MLP neurons of a small language model. Each row is named by its layer, matrix (gate and up: input weights) and neuron, and shows model dimensions 128-191. Each number is 50 + 12 x the weight over its row's rms, rounded and kept within 0 to 99. A neuron's up and down rows have the sign that makes its largest values positive.
After each neuron's rows, "fires in" lists the words (lower case) most often at its 100 highest values on Wikipedia text that the model never trained on.

L3.gate91:45 50 53 66 73 66 66 55 48 56 66 55 49 38 52 32 65 58 25 41 61 50 73 46 47 67 39 47 47 34 54 66 55 54 66 65 40 45 45 58 77 62 59 19 49 61 40 54 66 58 30 28 60 67 63 19 30 47 51 44 63 39 54 49
L3.up91:45 69 50 55 34 41 59 55 60 51 71 59 46 68 41 47 53 57 49 52 60 42 54 35 56 40 57 51 48 63 56 46 61 26 60 51 72 54 37 53 50 84 47 37 40 65 57 45 66 44 41 75 37 35 47 36 51 45 56 59 66 63 45 39
fires in: "at", "over", "near", "on", "magnetic"

L4.gate643:51 73 50 55 57 49 51 51 55 32 63 53 17 62 56 31 51 34 67 47 62 49 66 52 45 62 46 51 71 34 56 40 47 49 46 54 39 43 40 44 62 65 46 39 61 25 57 33 51 55 55 45 54 53 48 37 46 49 54 68 46 35 67 52
L4.up643:46 58 57 31 55 54 81 67 48 61 57 55 47 46 47 35 29 52 45 26 62 51 34 58 34 31 59 31 43 47 32 34 74 40 43 50 40 43 58 44 56 64 84 60 68 42 41 47 58 55 48 51 52 46 56 43 41 51 54 37 45 45 42 47
fires in: "and", "while"

L4.gate383:59 57 71 33 33 51 64 30 37 42 50 55 59 42 56 50 50 58 38 72 47 42 35 55 48 71 55 38 47 41 47 73 55 56 25 33 50 57 48 51 57 58 52 43 69 36 62 58 47 67 55 56 64 46 53 52 38 56 50 53 68 51 53 57
L4.up383:53 21 52 63 46 61 37 48 17 36 52 35 55 79 66 61 70 58 39 50 47 62 43 61 48 57 34 62 41 71 40 48 41 47 55 57 52 60 45 57 57 54 38 46 64 53 47 56 49 50 78 35 44 70 64 50 65 52 46 63 46 56 52 54
fires in: "although", "while", "when", "because", "though", "as"

L3.gate556:52 58 58 48 47 66 72 35 46 57 36 52 45 49 43 91 47 67 48 46 64 45 67 55 54 58 45 47 32 30 52 38 40 61 32 33 47 71 41 60 45 55 40 54 33 42 54 46 39 60 29 51 47 45 73 52 45 57 45 56 64 71 40 50
L3.up556:35 56 55 55 54 33 59 72 43 60 54 47 39 57 75 67 69 61 57 42 56 82 55 37 21 53 61 55 33 65 57 42 54 37 60 50 54 80 55 46 39 40 44 60 19 42 50 44 40 45 39 63 51 59 43 49 50 36 50 72 63 63 51 67
fires in: "bronze", "career", "silver", "place", "women", "life"

L4.gate502:38 59 58 50 59 65 55 33 29 47 35 46 61 44 75 79 50 52 51 74 65 56 47 56 25 49 34 51 49 47 17 74 64 70 43 47 76 54 58 61 61 55 51 45 61 52 74 42 48 43 30 28 40 41 65 53 43 54 51 50 56 48 48 59
L4.up502:44 62 52 56 65 50 47 50 64 62 56 49 43 61 79 70 32 62 59 43 55 32 67 50 59 37 37 60 58 42 66 44 42 48 61 61 36 50 49 35 73 57 62 46 30 63 39 51 42 38 69 53 58 42 43 41 51 63 35 49 44 60 51 35
fires in: "second", "first", "6", "third", "secondary", "companies"

L4.gate389:47 47 38 32 54 35 65 59 45 47 63 68 56 61 45 66 45 45 45 41 54 54 28 43 60 60 67 46 72 50 52 50 54 30 50 49 64 24 36 41 43 46 38 75 57 67 40 29 45 60 50 54 63 72 76 60 47 57 56 65 56 41 53 41
L4.up389:41 81 67 49 26 68 39 36 57 40 38 62 31 44 51 54 78 51 29 68 54 27 68 28 59 32 60 34 45 50 41 39 64 49 48 60 40 44 44 67 35 60 37 62 34 35 57 66 45 72 31 48 32 46 83 47 49 68 39 45 66 52 50 52
fires in: "republican", "general", "democratic", "principal", "muslim"

L3.gate270:33 71 51 47 52 63 34 65 34 46 52 44 61 35 56 46 50 41 46 50 38 80 45 54 33 67 26 54 70 46 61 37 52 35 45 64 67 60 59 72 60 62 46 49 46 65 33 41 74 40 50 37 46 39 44 49 51 41 47 53 39 52 55 42
L3.up270:53 52 58 37 45 52 64 51 72 60 66 39 48 70 41 45 44 67 49 49 51 59 58 65 36 07 50 63 52 51 37 59 50 44 32 62 63 48 47 47 85 27 51 36 42 63 49 39 47 43 32 56 42 54 47 50 52 61 73 39 59 58 47 46
fires in: "in", "of", "into"

L4.gate761:38 62 49 50 32 30 34 67 65 57 43 44 48 20 47 47 35 41 41 56 48 42 55 49 58 63 54 49 48 34 43 55 61 55 28 37 53 33 38 34 38 70 45 38 41 62 46 66 36 43 51 52 46 38 43 38 78 56 30 56 42 45 56 50
L4.up761:46 47 42 64 63 49 59 44 38 34 63 33 56 32 52 38 44 32 61 56 54 30 50 32 53 37 55 55 35 45 56 27 48 64 34 61 55 49 37 24 63 57 40 46 53 42 54 68 51 48 42 60 53 39 42 54 55 31 43 64 64 51 48 57
fires in: "be", "she", "clear"

L4.gate91:33 45 69 44 45 46 62 65 49 56 35 60 60 57 60 65 45 61 44 48 53 58 57 57 55 58 34 27 45 48 52 63 69 55 52 61 58 62 46 60 65 44 40 32 37 52 63 38 61 66 62 27 46 61 47 89 55 60 59 53 54 38 47 48
L4.up91:50 20 53 38 23 47 56 47 19 73 32 56 45 42 55 64 52 54 51 42 54 52 46 53 28 56 42 46 53 56 47 59 69 56 58 52 39 72 53 40 72 48 66 13 31 54 57 60 36 47 39 54 43 57 47 46 71 36 37 61 34 63 60 42
fires in: "of", "for", "best", "or"

L4.gate10:48 40 46 53 61 71 38 36 47 73 59 41 47 41 51 44 27 45 51 66 49 47 46 79 33 41 30 40 66 57 68 56 65 52 56 38 42 51 54 62 68 62 57 45 70 35 42 41 36 26 67 25 53 45 37 56 54 53 54 44 65 58 53 61
L4.up10:32 49 68 29 51 66 50 46 58 53 57 48 24 72 68 26 45 44 50 57 63 43 46 49 44 38 40 51 44 18 45 53 44 62 53 51 43 34 44 65 60 54 45 37 40 45 61 43 36 52 36 25 49 57 70 10 68 62 51 47 54 45 56 41
fires in: "after", "first", "before", "final"

L3.gate599:31 39 49 20 40 43 61 46 52 50 33 41 66 42 50 66 72 60 34 63 56 60 47 47 58 51 39 38 43 37 61 62 61 58 63 55 30 46 54 57 69 46 55 46 58 48 36 52 44 71 63 55 56 44 64 29 48 65 29 40 72 63 50 56
L3.up599:53 21 44 33 52 24 60 50 50 48 55 60 46 30 56 71 57 56 43 70 45 56 42 50 59 52 47 51 44 54 53 48 51 60 56 38 51 57 52 70 70 59 65 59 37 35 29 49 54 58 69 57 78 27 47 32 56 63 36 43 58 44 61 49
fires in: "as", "with", "withdrew"

L4.gate218:59 59 37 74 83 66 32 59 56 73 53 27 54 47 60 50 45 64 62 25 58 91 55 68 48 49 57 43 79 29 44 48 39 35 56 16 27 60 43 81 51 43 40 41 36 52 47 58 49 35 63 47 54 48 41 46 46 33 55 55 62 57 54 54
L4.up218:47 33 39 51 69 43 59 52 48 53 65 38 60 51 62 50 55 52 52 48 46 59 36 60 75 47 49 46 48 54 52 59 50 29 40 46 29 37 52 53 30 35 57 45 48 47 64 50 48 34 47 31 64 35 54 48 52 64 31 69 51 29 50 67
fires in: "as"

L3.gate414:50 55 71 59 37 49 40 48 39 48 36 62 68 54 26 46 43 60 66 62 58 48 54 62 60 48 45 41 52 54 53 63 30 50 45 82 50 57 40 69 52 58 56 51 29 56 70 52 24 52 65 29 65 64 61 51 50 25 45 33 58 80 48 54
L3.up414:39 59 54 65 26 41 45 41 77 67 34 40 35 55 68 54 49 46 63 47 52 43 36 65 43 46 50 36 56 53 52 54 48 66 65 55 54 50 48 62 46 37 63 55 55 42 55 63 47 20 41 28 41 37 38 43 83 37 44 47 52 61 48 42
fires in: "new", "news", "openmindprojects", "small", "recording"

L3.gate739:65 55 35 56 37 59 45 39 38 60 54 24 46 53 56 33 63 53 41 45 34 57 63 45 40 56 48 31 34 48 46 52 47 74 69 40 45 48 51 58 68 40 57 53 49 34 50 33 39 57 69 48 69 46 62 61 51 56 57 41 55 52 47 41
L3.up739:37 58 63 53 38 54 38 25 51 53 60 50 36 44 60 61 51 41 54 56 53 63 56 59 46 33 54 26 68 70 31 39 36 46 36 41 49 40 56 68 50 64 42 51 33 51 48 49 38 59 65 36 67 52 45 64 61 63 51 54 72 61 48 59
fires in: "in", "financial"

L7.gate176:42 68 77 56 45 42 77 45 43 50 51 54 48 46 33 53 63 56 79 46 61 49 54 51 41 60 58 33 32 50 43 53 46 41 48 31 63 44 53 37 56 15 49 53 41 48 64 48 61 37 32 55 49 25 30 59 65 50 56 49 66 53 51 49
L7.up176:56 78 83 43 34 66 55 46 48 63 50 36 40 33 62 45 61 54 52 35 64 30 80 23 57 45 52 61 42 37 64 51 47 81 61 52 41 27 59 55 43 49 53 46 37 67 56 51 61 53 21 73 46 36 41 35 62 42 39 51 31 45 52 46
fires in: "is", "has", "have", "had", "be", "was"

L3.gate632:46 61 37 57 53 47 69 65 29 53 58 36 56 79 60 60 54 47 71 79 52 43 55 79 46 43 59 63 46 43 79 50 43 54 47 65 59 53 31 39 57 32 40 57 42 56 47 48 47 48 65 50 39 67 31 53 40 42 46 39 61 42 45 50
L3.up632:46 60 36 67 47 67 64 55 52 80 62 46 43 43 39 39 64 51 42 66 56 67 61 51 36 49 27 55 48 24 53 43 41 46 64 42 49 61 70 33 43 31 50 54 38 35 43 63 55 63 44 61 39 46 32 66 63 49 42 39 44 29 51 28
fires in: "silver", "bronze", "gold", "least", "favorite"

L3.gate103:37 42 39 56 48 24 34 30 45 55 59 23 66 36 58 44 39 54 50 43 58 21 63 52 38 58 50 66 48 52 53 52 48 45 69 29 60 64 22 60 60 40 55 64 36 63 55 55 57 49 52 77 43 54 34 43 47 62 58 58 44 59 45 50
L3.up103:45 36 55 35 53 50 49 52 45 58 48 31 55 36 52 27 41 40 42 54 50 54 39 53 56 59 55 37 47 55 58 75 53 78 50 52 60 42 52 53 59 58 50 59 56 48 49 32 71 39 46 47 58 45 36 38 50 22 76 47 46 49 51 33
fires in: "votes", "mm", "ft", "homey", "km", "seconds"

L7.gate87:39 77 45 48 56 44 46 40 34 37 52 43 36 57 50 65 32 45 68 56 64 48 53 51 22 48 26 22 67 46 51 43 47 33 34 65 64 53 61 63 55 62 60 73 36 72 52 49 67 54 66 40 37 43 47 41 58 68 44 43 42 54 57 60
L7.up87:64 53 27 43 53 55 42 49 39 67 61 63 60 33 56 58 59 64 35 48 39 50 44 27 45 44 38 42 40 55 54 62 55 43 54 50 68 34 34 72 52 56 47 42 40 39 44 58 59 57 53 42 50 51 58 52 54 46 27 31 41 59 57 70
fires in: "of", "among", "albums"

L3.gate265:37 56 48 59 85 54 53 56 34 43 75 61 48 39 53 49 42 54 70 49 41 71 43 64 42 47 74 48 25 39 56 47 49 28 42 33 42 50 58 52 34 74 40 45 53 22 44 39 58 32 32 55 55 47 25 40 56 46 30 51 42 69 42 42
L3.up265:33 56 47 41 65 48 41 63 45 45 71 22 61 68 54 57 64 33 53 48 55 44 51 51 54 24 80 66 38 45 48 37 56 58 40 36 47 51 49 49 35 33 47 62 45 47 45 45 46 60 52 50 40 38 47 43 50 39 49 52 41 55 47 54
fires in: "became", "be", "as", "being", "becoming", "become"

L3.gate699:43 65 50 34 39 46 41 30 54 57 54 52 45 47 51 68 45 61 64 56 56 62 61 54 48 54 45 27 44 29 47 63 58 54 66 38 40 61 40 53 63 43 48 34 58 42 59 66 50 42 57 53 72 50 53 52 60 42 59 75 61 63 63 57
L3.up699:61 36 39 58 72 59 30 63 40 51 62 62 52 67 36 54 41 54 47 44 61 50 88 62 52 51 54 51 58 57 34 64 45 64 54 60 45 57 57 42 61 38 37 49 56 46 20 46 45 64 56 39 47 56 37 55 42 48 51 73 44 41 53 43
fires in: "s", "boys", "national", "african", "former", "joint"

L7.gate366:67 44 33 43 49 43 32 54 59 54 56 50 43 36 48 55 45 49 55 67 83 67 47 52 62 56 38 60 53 59 33 36 53 55 61 39 34 48 65 38 42 68 40 46 40 52 55 50 38 49 60 28 52 41 58 54 56 36 51 39 53 62 57 37
L7.up366:61 56 52 53 33 62 45 40 58 41 57 44 64 30 58 64 56 58 48 53 58 62 51 32 48 73 32 38 44 47 35 34 57 48 49 48 55 52 59 44 43 55 61 46 31 25 41 74 47 64 67 47 48 37 76 42 49 46 62 44 62 64 46 65
fires in: "during", "in", "for", "began", "of"

L4.gate628:46 29 53 54 43 58 53 67 26 35 47 32 58 35 25 45 44 41 48 56 54 44 47 62 39 58 28 32 60 42 37 45 51 58 50 45 58 34 42 22 48 56 39 74 73 42 58 33 43 52 45 57 46 56 55 52 75 33 70 49 66 43 54 58
L4.up628:30 50 16 44 65 48 77 51 35 41 20 45 38 62 43 49 60 37 55 58 51 55 62 62 31 43 52 51 35 63 37 55 42 43 60 44 36 60 26 57 51 51 57 51 55 52 27 56 52 44 58 43 33 45 26 54 29 53 51 57 50 47 52 79
fires in: "which", "who", "disease", "he", "john"

L3.gate744:42 41 51 32 61 48 56 34 26 56 74 57 47 43 66 42 31 53 56 53 47 39 27 35 39 57 64 71 48 27 73 35 54 54 54 43 31 60 48 55 47 59 40 36 58 67 24 59 48 57 49 31 53 87 47 55 47 37 50 18 44 37 46 68
L3.up744:32 49 35 39 50 39 54 51 45 66 67 51 57 63 75 35 60 60 31 68 58 43 57 47 69 35 58 44 35 60 36 38 54 51 55 37 32 47 62 27 57 63 50 63 43 21 38 69 34 39 51 50 42 25 37 37 46 44 25 34 37 75 48 47
fires in: "on", "along", "with"

L7.gate81:75 67 65 52 55 47 54 58 54 43 78 58 51 49 66 49 39 35 61 45 69 40 89 26 37 43 57 40 45 47 33 45 54 74 43 31 55 35 67 61 50 50 76 46 55 54 54 43 66 79 33 52 50 56 46 36 55 44 49 24 52 45 55 44
L7.up81:72 65 65 38 66 66 55 30 48 48 44 36 52 34 30 57 64 46 30 43 57 60 53 49 60 54 51 31 74 59 31 51 56 46 35 43 38 63 59 48 53 53 43 40 47 38 53 47 14 72 49 44 62 53 45 62 45 51 62 46 49 65 51 49
fires in: "and", "but", "has", "have"

L7.gate65:60 58 46 54 51 59 64 42 31 64 47 38 35 46 44 52 70 47 40 50 61 62 58 46 55 31 46 34 28 52 39 60 59 42 57 50 60 38 58 59 63 54 56 32 36 73 73 48 51 52 47 56 65 41 52 49 48 39 54 49 48 56 50 46
L7.up65:50 63 58 56 66 55 52 26 50 58 69 32 59 58 64 40 49 46 25 60 62 45 36 62 56 46 62 46 37 36 77 64 69 51 51 66 52 46 53 39 56 66 67 39 44 58 45 55 64 37 77 52 46 32 28 37 54 32 25 50 75 56 48 49
fires in: "as", "and", "here", "how", "what", "whatever"

L3.gate750:49 56 56 52 43 38 45 48 60 51 46 59 58 25 58 74 36 47 89 50 49 53 61 53 61 65 52 73 54 45 39 61 48 63 51 35 43 61 51 34 42 52 38 61 46 57 48 42 38 65 43 64 46 41 60 61 71 48 53 71 51 43 38 47
L3.up750:62 57 58 62 56 38 72 47 50 54 50 63 37 52 49 53 32 59 52 67 46 53 50 66 33 52 30 56 64 45 46 48 29 50 45 50 43 52 60 44 75 32 60 37 53 27 35 34 68 39 59 42 35 24 53 48 50 59 54 55 32 54 48 45
fires in: "first", "second", "fourth", "macdonald", "early"

L3.gate484:39 61 31 54 37 65 35 57 54 28 28 54 69 67 65 72 52 49 59 59 43 62 33 53 31 55 38 53 66 40 41 34 53 68 51 37 37 51 69 35 29 68 44 40 51 61 39 56 57 46 67 44 37 56 66 45 80 63 26 58 38 81 57 68
L3.up484:18 44 29 79 54 63 33 57 54 59 42 53 60 51 57 80 63 51 59 34 62 58 52 52 55 27 48 52 66 43 62 47 58 57 48 43 51 54 22 35 43 39 61 39 64 58 44 26 34 54 58 58 17 70 57 48 60 36 22 50 46 58 45 57
fires in: "of", "top", "grand", "what"

L7.gate125:36 65 54 41 37 48 46 57 33 42 45 56 34 39 33 34 69 61 48 40 59 63 59 62 41 42 48 36 43 70 62 61 35 60 41 60 63 30 40 57 79 41 54 40 51 61 34 53 36 27 54 60 52 58 55 57 44 42 51 74 49 65 45 45
L7.up125:52 26 53 35 72 35 38 61 39 56 46 50 44 44 49 35 54 59 54 42 47 56 55 37 51 55 64 61 57 31 78 46 62 22 52 60 57 60 47 57 64 51 56 32 64 20 44 64 39 42 56 26 44 57 50 77 38 58 46 40 45 52 53 49
fires in: "of", "chromosome", "ms"

L7.gate72:20 54 60 53 48 35 42 40 43 45 37 44 44 47 45 53 38 25 52 45 64 53 54 91 61 62 55 49 58 53 44 72 63 41 72 41 60 61 54 47 53 43 36 48 40 67 63 47 53 46 46 51 49 25 51 31 57 47 46 40 50 53 49 39
L7.up72:45 68 16 54 61 25 39 43 60 34 39 57 44 57 53 45 45 28 71 32 42 55 46 67 49 50 64 58 38 24 40 60 43 34 59 68 67 77 43 28 50 64 37 64 38 40 60 47 34 36 57 33 51 49 61 32 39 36 64 49 42 44 50 78
fires in: "was", "is", "been", "were", "also"

L4.gate334:36 46 55 31 41 61 49 65 44 69 34 37 54 32 40 52 38 40 68 45 42 45 39 36 50 61 46 46 59 55 63 66 45 53 65 48 37 37 63 44 53 58 59 49 21 40 48 44 41 82 50 49 41 27 52 33 50 29 31 66 49 34 52 51
L4.up334:51 73 50 34 50 58 37 77 74 24 67 58 58 44 47 52 68 72 33 64 65 55 36 53 61 58 44 69 48 43 50 42 43 61 48 68 38 61 37 38 27 51 36 49 67 45 37 15 52 64 63 68 49 57 40 30 42 49 50 34 54 14 42 45
fires in: "there", "win", "gold", "loss"

L7.gate5:45 29 52 36 50 53 32 45 62 58 57 39 51 44 60 65 44 50 56 49 51 66 36 83 48 60 44 46 57 65 59 43 62 47 43 54 32 48 56 42 48 48 50 77 64 37 35 48 48 57 48 62 48 54 63 59 49 52 45 55 42 50 51 40
L7.up5:62 42 62 61 55 55 48 53 49 61 44 64 47 72 86 20 49 48 67 37 57 54 58 60 47 56 49 47 55 43 42 47 53 45 38 48 33 70 53 54 28 41 63 55 42 40 28 78 53 36 28 37 47 51 72 54 45 42 55 51 52 52 48 58
fires in: "on", "well"

L4.gate742:45 50 37 30 43 37 64 55 60 62 39 59 50 28 55 55 67 56 48 47 61 67 54 63 43 38 40 60 55 48 69 64 63 46 59 38 55 31 42 71 35 63 50 78 43 43 35 52 52 60 36 60 39 65 55 51 38 40 55 56 40 51 67 37
L4.up742:67 65 51 79 55 50 53 70 46 40 53 45 50 47 71 39 35 48 35 68 53 64 25 39 53 55 46 55 60 56 38 46 62 41 59 72 34 42 55 47 57 44 54 41 63 57 43 65 61 55 48 53 25 56 36 57 18 60 46 45 48 41 56 40
fires in: "part", "of", "parts", "partners", "full"

L4.gate565:62 35 62 38 39 48 64 42 48 37 70 47 47 56 45 46 49 48 56 52 78 57 32 46 47 66 48 45 49 17 58 41 28 49 65 48 41 65 40 46 41 66 46 35 67 40 47 49 37 41 28 44 34 55 58 40 59 59 35 61 69 48 60 49
L4.up565:44 70 43 41 64 55 74 43 52 41 47 51 58 47 53 21 72 43 42 53 54 79 36 56 53 76 58 49 66 50 60 64 58 16 44 56 37 34 44 71 75 43 56 46 47 43 63 57 53 56 48 44 41 42 65 33 50 55 39 64 62 59 54 50
fires in: "according", "as", "although", "since", "after", "despite"

L4.gate320:54 65 37 66 52 50 42 74 67 31 40 69 48 53 65 51 42 56 58 45 76 67 54 60 36 42 56 51 58 24 45 43 45 81 54 41 46 57 50 47 67 41 38 44 40 63 66 65 61 58 39 40 37 51 60 43 72 59 42 55 42 52 56 41
L4.up320:44 56 42 60 53 45 45 62 52 59 53 63 58 51 57 62 61 50 52 54 47 42 46 48 50 63 40 70 58 41 56 54 57 65 57 66 54 71 66 36 68 52 61 49 60 48 44 62 69 47 56 48 50 51 56 36 57 62 62 45 47 32 49 51
fires in: "between", "both", "behind", "clothing", "joint", "determined"

L3.gate691:62 62 40 36 55 59 76 31 54 30 53 40 74 65 44 47 46 41 38 36 39 53 41 28 32 49 50 46 54 49 64 44 72 54 69 34 46 59 30 55 75 51 37 58 42 84 57 46 33 63 56 43 42 55 53 42 67 44 52 59 46 55 52 60
L3.up691:50 58 31 39 47 29 52 31 54 54 62 49 62 68 56 51 47 42 23 62 24 32 70 53 43 60 48 43 31 63 42 57 49 57 56 70 39 49 53 46 70 43 54 56 54 39 57 23 46 42 44 50 59 61 48 38 66 41 49 55 59 66 54 53
fires in: "can", "to", "may", "could", "not"